From a checkpoint of a small transformer trained on Wikipedia.
Architecture: RMSNorm before each block, tied embeddings.
Training: a variant of Adam for these matrices, 634M tokens, 4834 steps.
MLP neurons of a small language model. Each row is named by its layer, matrix (up: input weights) and neuron, and shows model dimensions 128-255. Each number is 128 + 32 x the weight over its row's rms, rounded and kept within 0 to 255. Numbers have three digits each.
After each neuron's rows, "fires on" lists the tokens most often at its 100 highest values on Wikipedia text that the model never trained on.

L2.up278:111102140132128144128167100105125111163142083088138173062109118180187107134165169212153110116066043138154122114081155166112083158193069154083072114120138151176184140140130166137140110164112139139155156126161097130165122145131181164160154162114148139079116172091146124152133090075069100101095125103199122162083103199161169116084128114142186130120177156131166107045073170068133088125101
fires on: "ic", "it", "ir", "t", "or", "c"

L3.up223:061110101134115137203067086114115169179109134123059150129155123081099114166189118149095176123166196092137098116165114154116129117198093050113077109179127099197170087113164132135065185163169136087126120148129127162145146112154126069078160151143098179195142162168093137073147181109106140080130135158131134088112094158115124117126081117139138126094169127118118089139092092170118164080111
fires on: "an", "ied", "and", "ated", "ed", "ly"

L15.up917:103156095132123183189081143074064105091128111107164124144111112096075136106107170101104091106086101072119159117110116117154108157147175150128145071085159102137137157194150122146158116101113153130184176191189114111211119138104133097142097118147100105138137166123123126089135144136134117202158128064205162151123110137104094162086145202143094108099137116155153097159148116129117093116138
fires on: "ut", "us", "iz", "v", "ic", "ov"

L2.up31:144122134118147113137044105090116107123225142139204063143055126107154083075139152181162162133118132104164054111122145145126074106100162122117165094130103131160124114109147095152173095120098118162171114135172131070159142119176187098217144141139123154073166134084154131091156113131146145088121099118154121135156133181085178090209111096092167185130185116157125136153106158146174082119114
fires on: "to", " by", "p", "on", " E", "op"

L2.up878:085131146150155141155055141069125175143169139069157138089087139087121050133096114151186086147063169105130108119137100162146159129155104149095138101129138155154144143087153129061145127111100123117122167122145103109155153186114153116172159137124195095101157208074099135121142110167061105121134097154178089174134055112175118126129028128209157154054116084081181130114124065210152136114140
fires on: "ity", "ome", "y", "land", "ce"

L16.up810:164156153126144129141136129171125143130112110117062176115132117112148175073099146116180135126144162132157141114101214116162043168184125117124139107105147194128112132141149110139180127157168136131115107061059092125176120162101092115144135077062095116118166119120093105140124114200140162161166110094177113197155156125083132137118122147117175070104147155105181093087190119113094116111159
fires on: " l", " al", " L", "s"

L11.up850:153113143100065101143114143055113128126188077123158102096036061219096136101160155113098138132156111174123146103129087129146158124085060145137119101068138183101194124125154113123121140126098172135117115123133102108143134145194145155184120090135182130133114130115203145091112122173148080153168108144152081090118100123119176142090100105164188102112131146083093173137173152138091099121197
fires on: " ", "p", "r", " E", "18"

L3.up427:114114139125137197120085067064089117148156116095098101139143098126126106170128164160093048144112145102130199170115109142109127156081203068168134096204116152128142154166138144071036171095164108132144117115162120120121150135206140108108099130129120106158161154127098146122107129120113152081149083157155164108143079117175130096165102157134127126123124128054185079134043133135134078078124
fires on: "ed", "e", "ach", "an", "es", "ac"

L3.up790:072134113100142109151053120121067119116108087159100087082036104145122117119122168127113140167094127138106152086102129115152112123132135103148120117127157090130151134099147062128090105149144147156142088188134108069171160121117171079142120188148183143151108153067178098036174109161158093152149101155108099091126127193115135201118116134142143138082167132126104156134141157140139115170163
fires on: " ", "19", "\n", "20", "4", "18"

L11.up85:081064105132098114175160104107127153144165075091037161171107128097099075126175158179099143152124118164161164160140197096140139097131136118093072114136107092146137069145141096112172093115107105122164149137138159129108225127147101103139074145148120124135073113113154101123116098216107080092139028141132070200196100144091156128084163108161140162081132134108143072077090091158143126101139
fires on: " B", "g", " ", "es", " H", " L"

L2.up67:146117101077082123237071128145133183106106074126092134113156121078175138137172136116141131143090111113131101103144079146157152102193104078090147129171093083218196111151137088143145120177075126107144125113194111096123121036114109157089100119157134147139127145092133097135145141137125128103088155174095149147101087121129130107105080114121117139125146102164147167110084158170097144147154
fires on: "and", "l", "le", " A", "nd", "ly"

L2.up502:090164136064167148093071076096095144178218143133108161129080128171109193144153165140105165157114134159100074168133112156142155120163102088110084123142100124114122115165144133154109079076120139179172132167157091103218089136163136086144100108126094150065189133125110117140130045108138089138164138134144149124129110130111085124139087118134098169127145188105129104125102117086127132161151
fires on: "ro", "in", "e", "ive", "il"

L15.up841:142088131125073142128094134178119100124154123082112111051166116147037107120132127110148177181103080160168159071128112113163143143170099111077099133122133148154150114168126133156076116107133149099148113121163103136197187120122109141175155144182132149080128096201138128072109182122163121185208153103130153136077132158115124169179152129066058122089184089160167123114164144101173162131126
fires on: " d", "s", "o", " D", "p"

L13.up598:105087113092097160137138114156102135104154145085117159123076116155076097151118116166083132111144108137099197101129121160105122145134093078143111109184131186096141161124118052156161130148174139117186122102096119116092156177147067196095171216158127110124161187172098130111110077154127149114157149125135168159108064151120140167104113128157083125083118126200167147132076119083171096131124
fires on: "ed", "s", "es", "e", "ld", " |"

L9.up899:182134159111122153195088076116154127110117051130102161097134088163134135076113146148112096164136155136164129101098119134105119120148178126100065158157116167130198184105129143096084134124089094210222128123134135160100112166134128131108089144171110135139168141085187128135162097174091146138133116123163146128154053143122129127125063156110054172145171154135233104107132133156115162124127
fires on: "le", "k", "old", "q", "l"

L11.up208:143081081125137168152160078070151107157147092155132152084124117139090140173119147123091133118138104139049137064095184124130161110183104115093096171133167152145123127161133129165143157124119165123140116114134108106141239188124106152147154133066133155103137103141129108114156112200085101143074091166164106139135112189141175182081147119118107102099112150157180135131103142140139102189089
fires on: " m", " t", "ost", " re", " con"

L11.up896:109127112134068144168098150058112167138203121146162136143063177133118113166122136194120082118107082110107111132092178116150130103137093084140129164110128174169131109122250118166109153118134103189144061126117067221155117151153092103127180196047169132192125122104109157149119077143114128121129070140135138162117067133131145160164151173090143087109154180127110097105148154149158126124116
fires on: " to", "ough", "e", "ver", "ith", "ing"

L3.up212:137131120109088149093130111077119165223120140124156074140068117140100136068112117129170171149121159135099161173129133104153094086091156128149146104137117179160142185132153097177104183106114127133132116139191091181111203155130102093151179164133144198129134196177118135092124084138125108160113109106106167141171124139095155105171123128131112123173147081173128168167088153077133177048115
fires on: "ord", "et", "ing", "ap", " th", " Ind"

L3.up556:131195150114148115125088102075094164145140127136131099061108106151105130160175150145111115156149150129094110126155159103147136159134152096123158113123169143150166101114136106146180107145099223130138135152154097097130111188144204129148133142086149118054145193072153113088118095157107146141158084127171144152128076190136192186136112145110227188110133122174132155159150127110151118135131
fires on: "u", "ak", "is", "i"

L14.up975:123124175137146117147156090173153125126128074103102180088153130106116133116149146169195124137117164097105116026095165119115085096196114104113141157142155126170123152112123099128049135082174161142126073107162136149136111138150129065130124085147152105191111159121078107148134065197153117111155128074146085175146096123086118078111056182182054091111151091148136154112192107083141155146187
fires on: " l", " L", " h", "h"

L13.up334:150139146090125141111078192165088120139140102138131117131131112191125144072145113129123131108055067175097136108087133070155105105152053140117135124123131108139124096126125153108132181111114139089156092121160102150126160120121155155158160130156159208161108149165150163112146108117109084068166125075157071144116082178133180098119151092122115085103153089148118050198116080148155079071195
fires on: " in", " E", " e", "E", "al", "f"

L3.up1023:132141148100164086117073049086124162155124146105129148123140103089101124109162138133118093121120108148159134134134145167143135154145114093112121102127104096166139152129142135093130109119071163149087158178174137115123141184151234105150145176102155098125155167098131142083136110137056135113191087156145112153074136144108088067189105058119177136180138112116127065175124109104158143075157
fires on: "ed", "y", "is"

L14.up793:184131183089168168141103110122049156130125093108119182127111089140142153124120141159087097126115137118126138031110149179180103095138161116082126150108177117133148115126179149135165102136147144196151120097112130113098109183165039166182147217086171101166125098202127146119094148207087132111119092130138134144122063137152140142147151153153155116097156127091131161129140151083122168126125
fires on: "on", ",", "m", " ro", "em", "as"

L14.up326:163058116113116176148103098125099140196143085193168122118085133209133126154188189151165119099069091080080101065086129104143131109130124077158123096128188102141121159130186107138158187076149146138084121155121085109120164158122120119104134122120142121173119085123125132140160137139105075152155129090164127077056111201117131101037167090137190086096107116152096053212151185082094082154138
fires on: " e", " (", "u", " an", "ah", " E"

L3.up860:115069099045110094169041148104150159176183160086132155132094097152121130126170125081113185146135123119156076141103116110111118112109129130069098114181102091151131109117179101157101149123093182143174062108131097150158143195129144080177183139140164194129158124121132119157180021140131183130121151166151124116123119133126106167120105109089118166124106132130124154125128121104144124174144
fires on: "in", "ust", "ount", "il", "out", "ind"

L2.up363:113105131060080160148102182102101198143130088083137106121097133147104139098089162160099093141136098145132169097120098110129107082177084162095117112151169131131165069120130087168115140094123140171135139084137123165156111163205068086144151143095187141157122129068116136141158144184095111162145162129135155140142139115096098134122128176124117151116122151176138081100103140154189156231139
fires on: "al", "ed", "ree", "ate", "es"

L15.up460:087148151099109168125118074133072150153137103113105079076138089127093135157143090090198114159144124126114117070133139082116110112150108141111126129140171149119154141106104148108056187124112112165132102124135137158116142220142119156131116149141125159131184092104152125113137173133147105145117094134168123139176152170126160108072132114145133129113143195127110132137133103156130073091137
fires on: " n", " N", "N", " an"

L3.up731:133101107121091128108109138107137133127115122167100125122167133077102096165125140199064117186097169086142108164155112189138148117160129120070090079165136132137144127140176192079135121142127188145101090150180118072148091166101158101106142170191144125169155167039107131105145142122078150177155123173208107138159076121117148092183098122151170077115090095103104092148132118110128138086107
fires on: "ed", "ill", "al", "ight", "ing", "ies"

L2.up900:103096129081172093114096050147117111147145115131105117074107122109146111096125158162126130110051108059178066146170088164139136122178070085109124144140136133121133122152155095206167123156106132112162133150217145147174102160138107091105140144088129132135176153094095119136122083113146145118120149120145126084090103168122172160082154131142150125115145154162178135139069169058116130127133
fires on: "p", "c", "on", "or", " cont", "ob"

L14.up602:158138130069140153165091121156050172147123123140148064149167054168111117166162115123113148136090054107136164143166129161117074158119088162127130110114123088130111100148137143111145161128148140132130139113166143077154154164117163095090111162082115147129091134134128107079121109162159128151173109122140129147207146126146160186101111121180139087109081151164137117125097140161157136139110
fires on: " |\n", " |\n\n", "\n", "\n\n"

L11.up492:115111179111137112094139153104175146117177126139104135088134099147097065086085143122161113200131098128144111118098204137123147156121080045103148105125179150087133122152112102143154153131089127083142130073141108170093138112089137148202154146169155109107168133156141186123123116150163156121158145089151051151125051136069142133100123068159199166080087075113197174140127103122167109105165
fires on: ",", ")", "s", "ation", "),", "ies"

L14.up858:096186122144163078092147094131143105129167104120120111110139064129102067131123117139238047158068135099092142101143213126112138149146101109150113147155174135090146114124178105172095138145167159111137117199116094119091083167120164146121086091108074159102121190170112139091100123173155174159081078087145081163115179172084131168147104147102151108105127119207138190110098178127123134116144
fires on: "p", " includ", "du", "es", "u", "us"

L11.up284:080115139119106174159140119111120164104131042056113128095142126120087143112141193156188092148119077102130193160107128142157096176125142121197101125117148110197153172154127096158110115150091167106135147127167125143167148117071200101198094099136146127112115113129095110115152143109124120175075065128122139188114137203120144148103189124127152075104131139086168075048123098103143142101089
fires on: " ", "o", " a", "it", "ic", " n"

L14.up696:112206137173081193153096151146120105186139104093165137155150085152145136092161112116127146173134137079152126142119121120138186153141144130161136072111081140130177089096118073138132124152144117104131137147132092100184131140167100101123142171075114118160136086056110162148108135139106082144182107133128111121130126124122170138119146165116187168081120136111153086123128123117125082082156
fires on: " an", " An", "on", "n"

L3.up758:117166148101059174167163111132139167139172104091082088148125148113148178179185146142131128123075161083103121094138158125129148145169153156121137088156125112105156097139148102132057124113165110167180188116135068183109132135104178097103135204137130142198164110143072138081146126101144096128127130062145170138129110193087166170187134146122146146083189117080176169119131150105167133177063
fires on: "t", "ain", "in", "ak", "st", "on"

L2.up973:116162130101172119149081089106118125149247117092079109142086123143091130118141124075153104126128122145132171133171186121165166136113085110155154062147140125094138090183125097114144202113152122131214116122150142161126110128135144149114151183162125103088150138149141107064136120144162152103159097110204146123143118109125130115177136145104130126115137138075160106137074098159131060145169
fires on: "st", "ing", "s", "es", "e", "v"

L14.up247:131132142133104139137128145170133181159130067181099108164138093182155180179171120143114137091057108009188102157089147120095084116146161080098086187098085195131135143154155075145113094048067171180133073137123128134173174148114121182120127116124145090137119104091091111170129104157128086112158108139135107159096108118104130133116115128103123141107140138091135125103105144043092123153086
fires on: " is", " s", " are"

L9.up174:162138178145049104140136113166122150072098056163142106072110142150125093144128148183125093205117149127152099047117128153124151146116151127076139132117160102151097148184162092115168141073106131123136110146137160123145097175162073113108141142066204126123157178081166125160121132168203083154139094108134131098116169182151138092093142127171104166107199133156147109098143114139163122179144
fires on: " be", ":", " un", " she", "s", "u"

L11.up693:088111062109085154084143084125085151115147097145157168124099119127105139145109177146110069132131111153148126120126199170102121136094159109123148155140125123100148143131187095106080086131066125151179130173185138115143100174198083130159211176102173164151108181129129223093093071164112127162130076117129099137130091119128212163110140147132142108133143150169165143118138145134136102162178
fires on: ",", " to", "ough", "e", "ite", "s"

L11.up750:079133111156129145136095171169118114160147114168117047113119142142143108090144110149159123125123124152169148064125141177091139201161134109096143044151120175077108146110122059164079102105089079141146158179142149122204144080147104097130083142163159103172151090103096138141135104132086072160122168065133073110124114187120189154145134103123116139123124130138194142117143117072141128103138
fires on: " an", "un", " An", " h", "on", " May"

L9.up917:109118174128112107117065084185129141169155118137135140136052109177146160120146124087032097126130095151130158088106211183102141114141150142145161065112186177109129114115142143135129131114062091155144126088189112115123100182154105160121145157134178124129169135106190155110107073097154149159118090117112101102147069156123181153053140168123152096109127139142160176104138136131098064170141
fires on: ",", " Y", " with", " to", " of", "ite"

L13.up883:118120122100117153107136133105077183185133103119146112127127066121082109137106132093189130123195164178143118065131153170142140126136107140086076135177107178116152057093099138109127079104119123144131100145153068123134116153119154122155166161069116155145168171115122162099105119137118106140112137136154134137193118191091154166105166117213079188087152128119170154161120118120134098135232
fires on: " n", " N", "ol", " L", "el"

L14.up498:173101185137057124142090138128099112110126098187088070121135126199140161157107120170167085106154131067110127107134178101123053100182077149138109094152108193105134134081162127107110161148112095188123101178133098187145126118156112174174141147144090144181128125086096168143137099085120159116119115119137117118132116100111118093104111105113134095081131079111125125117070162082153106138133
fires on: "ing", "ue", "er", "ed", "5"

L14.up140:109185146084124121187162086129138134165148106095153144142143133128129103088163147177134162094102145128144195111066094109169140172255101092062137058143118176129122109129083065175090166166105152146116082136163102202159204140168102092139121110129158140134163089141136128113155108118120148182105090108101157154135120145168164106144153190105126151134177182223139185119090131128131087169141
fires on: ",", "|", " |", " A", "A", "."

L11.up763:177124154057126126118110115169121185165133120124101146124124096149128134101168157120116089131092090081070124079121131149143089197148113102136140054148171213163150121109175151196085101129126105117135137093157152144149147187139127150157225166132156120156098162143135162129169133181084039199138170120136179134110140121087134124082114109111116151141146134172159133103112132144132171118147
fires on: "al", "el", "form", "ed", "or"

L3.up760:143117120103141117122103104122122173187127143081098199130078100132116110095088116174055117139146091145104140157111080084138061096077174096118090099085106138104141140126151161102043109079103177140115104139220151177176227138121068198136187139113127133142118111142118154087153102117111095119176156102098086162187130105110150139103094146117083173135117133167141051159119156147164151097125
fires on: "od", "ist", "ord", "ate", "ing", "t"

L9.up746:125151124035105134164118079153084100089151130127156162132134056098119138094149158136099117191109176127119102086165132156113072141142105127104135100121143097140144063190173171142097117107071122091162125115147140134160126141171106090121106123158127153087153133118123185158129099166128131182133123159153105218091072115140134082127136161133099180092141177120180117079117106089134113153190
fires on: "uc", "is", "in", "g", "as", "at"

L13.up754:128120143134101116168092131091050105132136115171083068045125150132079157145091137151106174083103126065120189096133168176152038093150104149154080103101138133098132141126170160131126104149178137166116123157162093135159112150139097133157192122148051102152110181170151162107136143077108120100209131153095119114120140138140122086116135124146154111113148118111112108162137161166179069108090
fires on: " on", " ag", "ed", "ing", " |\n", "ue"

L13.up665:163107169099141140135142160133087194142141071159157143125127121158140161159160162189133108170127110102184133102068103144127134174173130142173131116105170174118126180153167126149084152069066089118094139121141115153098106120127106087094144107115173161107167121129163102143112141110154090180102071150113127092127142155095153129153094157134163067049164165103103081096071156135137104151154
fires on: "r", " un", "on", "un", ":", " |"

L15.up239:146152119069138140148073153162053132147168118151149095081068124152087100152127119134095167139099130103183154097142093132171090181155118102143116140106158142085136125171169075097168134153096160101179150157183095097113197153156117079076094137120144113195119123105180171093127049158166117119100085116101098139143067168110139191147074170100097074161128187143133138153154180094128140126171
fires on: ".\n\n", "\n\n", " |\n"

L14.up689:112122091129129201109131140088136110116127076118106093131138119121091072152112163098160120183065096094136150122118145107144151103159087117082036167134177154083162165149071153138152097143109114118125103133116107106093148101102119095110145133137090166084138111121110168085097063087140051203214141065095094120112143160166147089151134152108172121090167146086141145131189112177104137115149
fires on: " A", "A", " a", " ", "and", "l"

L14.up708:110128110143131132107130153071141154117152098113067113078085122179062096175142154123122121118083069087181137167153168138184101128158131106133108181061177137075109157170099112135127153148127160112139148203126144153117111179136158146164115116105130184114120109157106151138151100167132088099164160098108060159116046168169142100086101170085150081143158084171151120127197156143104075162170
fires on: " of", "l", "ong", "re", " a"

L13.up550:094119135144151108097091082146142163141163121151122138080063169157066077064165091135132138170120137165099110066052151143154130104136150067094124102111239098154122078165130156118188145140140152108107068165133141097114159143155154163174134140080152132082098103149142166131125038141125169168152125155140079168113087115132150088150132149140144079123077134083162166154140127152164131143161
fires on: ")", ",", " to", " were", " L", " was"

L3.up200:136143141149124145164093125099106110103178117135157083099105134178120057107088154186151168141142140149140052105120116092141100130127170126127136068133115130120147140138124112146152186108165094159192118194179115121159124115121152097145146113095153091200143168132173125124137128050179127100083134025146093126163137130084208117129108068099117121117132087156134147108145121140138156110126
fires on: "op", "er", " by", "ter", "eral"

L14.up889:144149153121074107139140134191163119116121048116098182141118077160169144112146112149114167096140123086148146153121203103081137144196149152148119140064099119144209118121107129113082105102088131140201097128152145177157168146154149133073116143153176175155166136140151115118115173157145136113148114096102071100144071170067136178041122157083112110104115193133206087158076139114129066136118
fires on: " S", " w", " s", " v", "at", "ol"

L14.up508:136135127130137144139133076160120174133120122171105099103136099114092077106090120188120159118056120122152113121086186160082102088147085057096064171088150079145131148129102095126085163097097169152120127168157124142116185121091066145122142105101129135111116118132119165180135170149143146087134136112137140205125139169097123115119115156090130104094183132091165144109056123078146160132166
fires on: " is", " c", " l", " g", "y"

L14.up467:145103153047067149158102123139084156146136134135120133080070161101058095103106142122092096133117134129167159131141121184183172137155134056154144146120100158205158134155175160147103161148133157162163071163150111181112123161154110143180129101163115145129166112163165099144095075114096145206096105160125107114102096160158135131156064111118131041088167088156158097158158145113171160120190
fires on: " d", " D", "d", "D", " und"

L2.up215:154089128111144105137112083167073110130107138127105132096061085107089099089089149095152161152062144132147128122104101169123137125145091155119156084167202094131152121151147066150158146116107170155112125168194069071155149105083112084179128172125108101112138142092159085118155084087115097133120145075147100119118161174095118157107145146121127146057126121112155128134089164129115139119142
fires on: " |\n", " |", " ", "\n", "|"

L2.up671:121106127153141102156094043093093134160124118134130151092150103135093115133122156108151181159133153163093136185093191160191128047101083142129032137114103115192156123125126133171115117131095167123179112107126108126138144173093128129137103144104141157124169210116113137054133123067191104151110098085121158146107175150101154067163182142135133180122165185085121106089090187106161128203105
fires on: "'s", "s", "it", "ity", "t"

L2.up229:120165127118131188153097136108093116111170104083130136139144069150183124091100255206153095143050115159114174155140112136172125173087172106145102087149149077140159208155174114134117103072161149153181202113118092088157093120137175139111106107106117109107149111090094120122122169115080110136068178126193108153111140141074137120120123126118167096172141124158114129107110154140170109093120
fires on: "on", "v", "ic", "uc", "t"

L2.up424:089131119099133142176113032067102176131126122108140103143105131092097094118111112111049159132115101156182140090085154123101126119147090136157160115118124092150137089063140175173132131098093176149159063102131134114136190139170190137146133145125184065141160197128145152091123118107152085149063155142140166156167149103069103094065116158163114184110168183112098150125142130129165147199139
fires on: "z", "'s", "as", "ment", "t", "ed"

L11.up668:116104104108087162135088095080113133166133177141119145154102123110089141158089123121129127115169151169147112062143122144182168121088143107126105119131123116164158156114110127174136135140084209137160129127188108136085160172180090105132202065149108134098113111125148099104155149134087120173131121079158091130128129093151173171081138110175152095108133112130189125164169132107136108164060
fires on: " m", "ge", "ver", "od", "ed", " t"

L15.up866:124118145161108129121134107121173176087154133116087176134154110088162102162152124181156149139092101129101080138157200117154137159174122137115076173112120105151154093151178162148135124136181153151144111128101090152155206167127113105118141163114148124142106127125146111114110083197136120150169079084108140075146144123136061210102149108152122132098126176115132119049120135108143154096194
fires on: " l", "u", " B", " w", " s", " L"

L3.up279:090094148104130111160095106103101139145139122133149080084093104121072113164144122150092159119096118118135167119147101146189216177134109129095093132171169070111139109097151050147157138117120180122183120186109149062184140162175104057143176111145131172059146130153089131073149110127127111144143087141126169141113131125148135166174118101122145157113166099129108163138074180166106101119209
fires on: ",", "ing", "s", "k", "\n", "p"

L15.up613:125131138111097144107087144167176141142123122127063153111144098156127189100167085137147083125168131102178094098147131140119129151159127094086131111152129141143073164112093127145076113110080138147144111162163162176168157190100063127121095157098128126118187130131116123090104106159154084149184130164136097126171066183158112118058086167172079148126153165157119139125140109077189106123125
fires on: " N", "re", " n", " be", "u", "en"

L13.up407:139194132118078146111081106076114192136182110172151096101104145113121057169143119146084119131064120173172146118068102069207143142159113080076053107174145131118097113083160141172133109130116142114142132087162094121115153121142140101154137135150054139123108121162165102145115067108094108207137114166170120134136134192083147126172132139155148092132177166177158090147171100121166146112156
fires on: " ", ".", " B", "a", " a"

L3.up853:145148149114107162113091125095112146104136116081122152112089143133066155098128156087116056152134129148108161113124088159104161174109150082176130115164130107083138149142137066131132162124109169090160159111151134121102139187163105126091135180113135119060130172124097109107122083138105155099072101136170218173082130132141086194122126142158072151062078197108202109105040129143190078125132
fires on: "e", "ed", "ing", "s", "es", "ate"

L14.up871:145090103057137136079058137106153188122132128150101204129132142074104151134107117121131160155014182143149106104103157184123160171126131161099123102123179143152155148123101151113128189155141107072134085164083112115079174153184130095118151138135068169089204143147136138110153128131117147149138130136135118239151121143122119135195181133082144145129158135140170137130090158131148149094186
fires on: " T", " a", " O", " t", " A", "T"

L15.up890:139187132051060121150125069099124142141165111244123198172160099194172092122148114178098117122067116143107158145089127170104166135139151135094129077109103177140158148145137059201118159140110132117159142094146123168136147117141097140074106192063177119124126130111147168170102097112152119146077086099170106113111192157124097117144146125129090135107161142194132199200083142137116124104169
fires on: " |", ".", "et", " at", "op", "1"

L3.up2:095133171091085110139150158145107167122169091106154123126098148156118130174185152160124109150117103097062127117121125130127126114198110098104148170130102113080166145179149132162085101039105163193153135102070083164175121132181095093114133172195128117090155131122161145113145086101114117142085101144114106169128089212045150161172096159125147199115132115197146146036065161118122076162117
fires on: "at", "an", "ak", "am", "t", "|"

L9.up372:104078091103113125070045110093116126120137082149091130119096115101072093157151133184108117132117093121136141121131131169151141178147168085125169130156149086141111076128153075119155208140178140132098176136102074136136106109122153113097164140146114123135178178160094135181166078201149129091123126168169116151154050128113172156127165127162086065118157111083134142128143106112121049155184
fires on: "ost", "en", " T", "est", "m", "t"

L2.up315:118113139121097104171065135139105099121173072088148114076093129166153123185143150139090155129134102151128133073138190099149169161109120149112047114138122090145141168142137103227146150126139112184184132154121129108166150146136164084152119181138153132097096100137154121110145134139129143102156103131194122104133086188166123158160174095104147156114112097065090085167134143150107050210156
fires on: "19", "20", "15", "4", " ", "21"

L2.up39:145093085152111128205082143145124131194099116065095148100158141098148096216142120147080101126112160147118092134129170116104138131202118089151145108126132161171153112084141102129113142125091142131108109132127111080170184133116086075102151128177108124139163104070124123140096176131112102083085134173189100161138122192114101076121116163139109179136135150210128100125113105165174177150111
fires on: "ut", "inal", "ed", " an", "an"

L13.up322:154085122128122201121116076117128134173159118148075134130116083164081099178149134108076147116125080084185139142119133189146161135123076132159138153119133173181159153128066163146110178159136126140158109183114129136124164122158103162199070213115113132114158108118107150138167170098145150119143135116108123123141123082092174137120148097156050119126145092059188154097073158113130084164081
fires on: " one", " up", "orth", " cont", "ig", "ire"

L15.up188:152091176127142184114139119096117096120131123133059102071139097159109126077128143117093168139122116108055121146131103151126061118114078105080100140127121099152127146162119215155135162125088116144147115139118094169157162146197142138117106234099103172115175150075127179123153130110127173115174164130134095044089096141127108151160168136210133127147161148099155151160137154123114122139127
fires on: " cont", "om", "ig", " s", "t", "or"

L2.up584:143103120130135152137090118146092152163123131137148147095183100083161118164107170149098163153139107083155148169132146154152101119107070106080099128127112087169156152103119180153112169132072148147066165142158135082127129091159136150124145168110126189147116119085063121089115140087163091071127097158138177116101092154094116111182089132114170168109160137118094070119061169079176071176090
fires on: "-", "s", "t", "ran", "ly", "ri"

L2.up1001:121133126141100129153163130127123111082097114103114164083087134187104136105151140141132146138103142129149098139143165188163104128221146124089123065129156103122136130132153050068117177132140112137123138123131093121157162145151115154094112118153155146074120080103136115117155100178115084141126088136169139091195139130162161179161139120133133071151146133139189089090118122160146045160173
fires on: "p", "P", "ow", "en", "S"

L13.up603:168153152066074186126132128163058094134157141089143122054146070083085145057120141107162130143101099138123139109085128225107096108144075081084114117128156126135184154176125164146167138097089120156172159116139077110118119125187121081109080139073122141132199200124146135116116159117206140130167130102145117145097066182109136123156122149131135116097112144184117148111166106150150091128151
fires on: "m", "g", "l", "in", "r", "ad"

L14.up638:086126110080084130132156124117128167162151145120146061115099152125104096200081122153171132163105131087161083149111157126117162115179089173130092108141159189113123209125102153116120132170120144145168100115157075127083188144147154076124115115078104108158147172120092127135171108136103084182152135134115099153106117183081119105148153113144161093134128139174155129125167154096140096082119
fires on: " a", " A", "ed", " ", "uring", " of"

L11.up982:131130126122114110131155167113088143106114127135068183113131112088049055138156118202136132171130088132137125125118182198097146140146148127079108135138091125128131101149153112158142109095167160155173080204151158110140142134124031136171152139126149145149123170114135184109124040131183092153110067078217080099120114112165150138097175167190124157091160138106185083139079099118153118124147
fires on: "er", "e", "a", "s", "y", "on"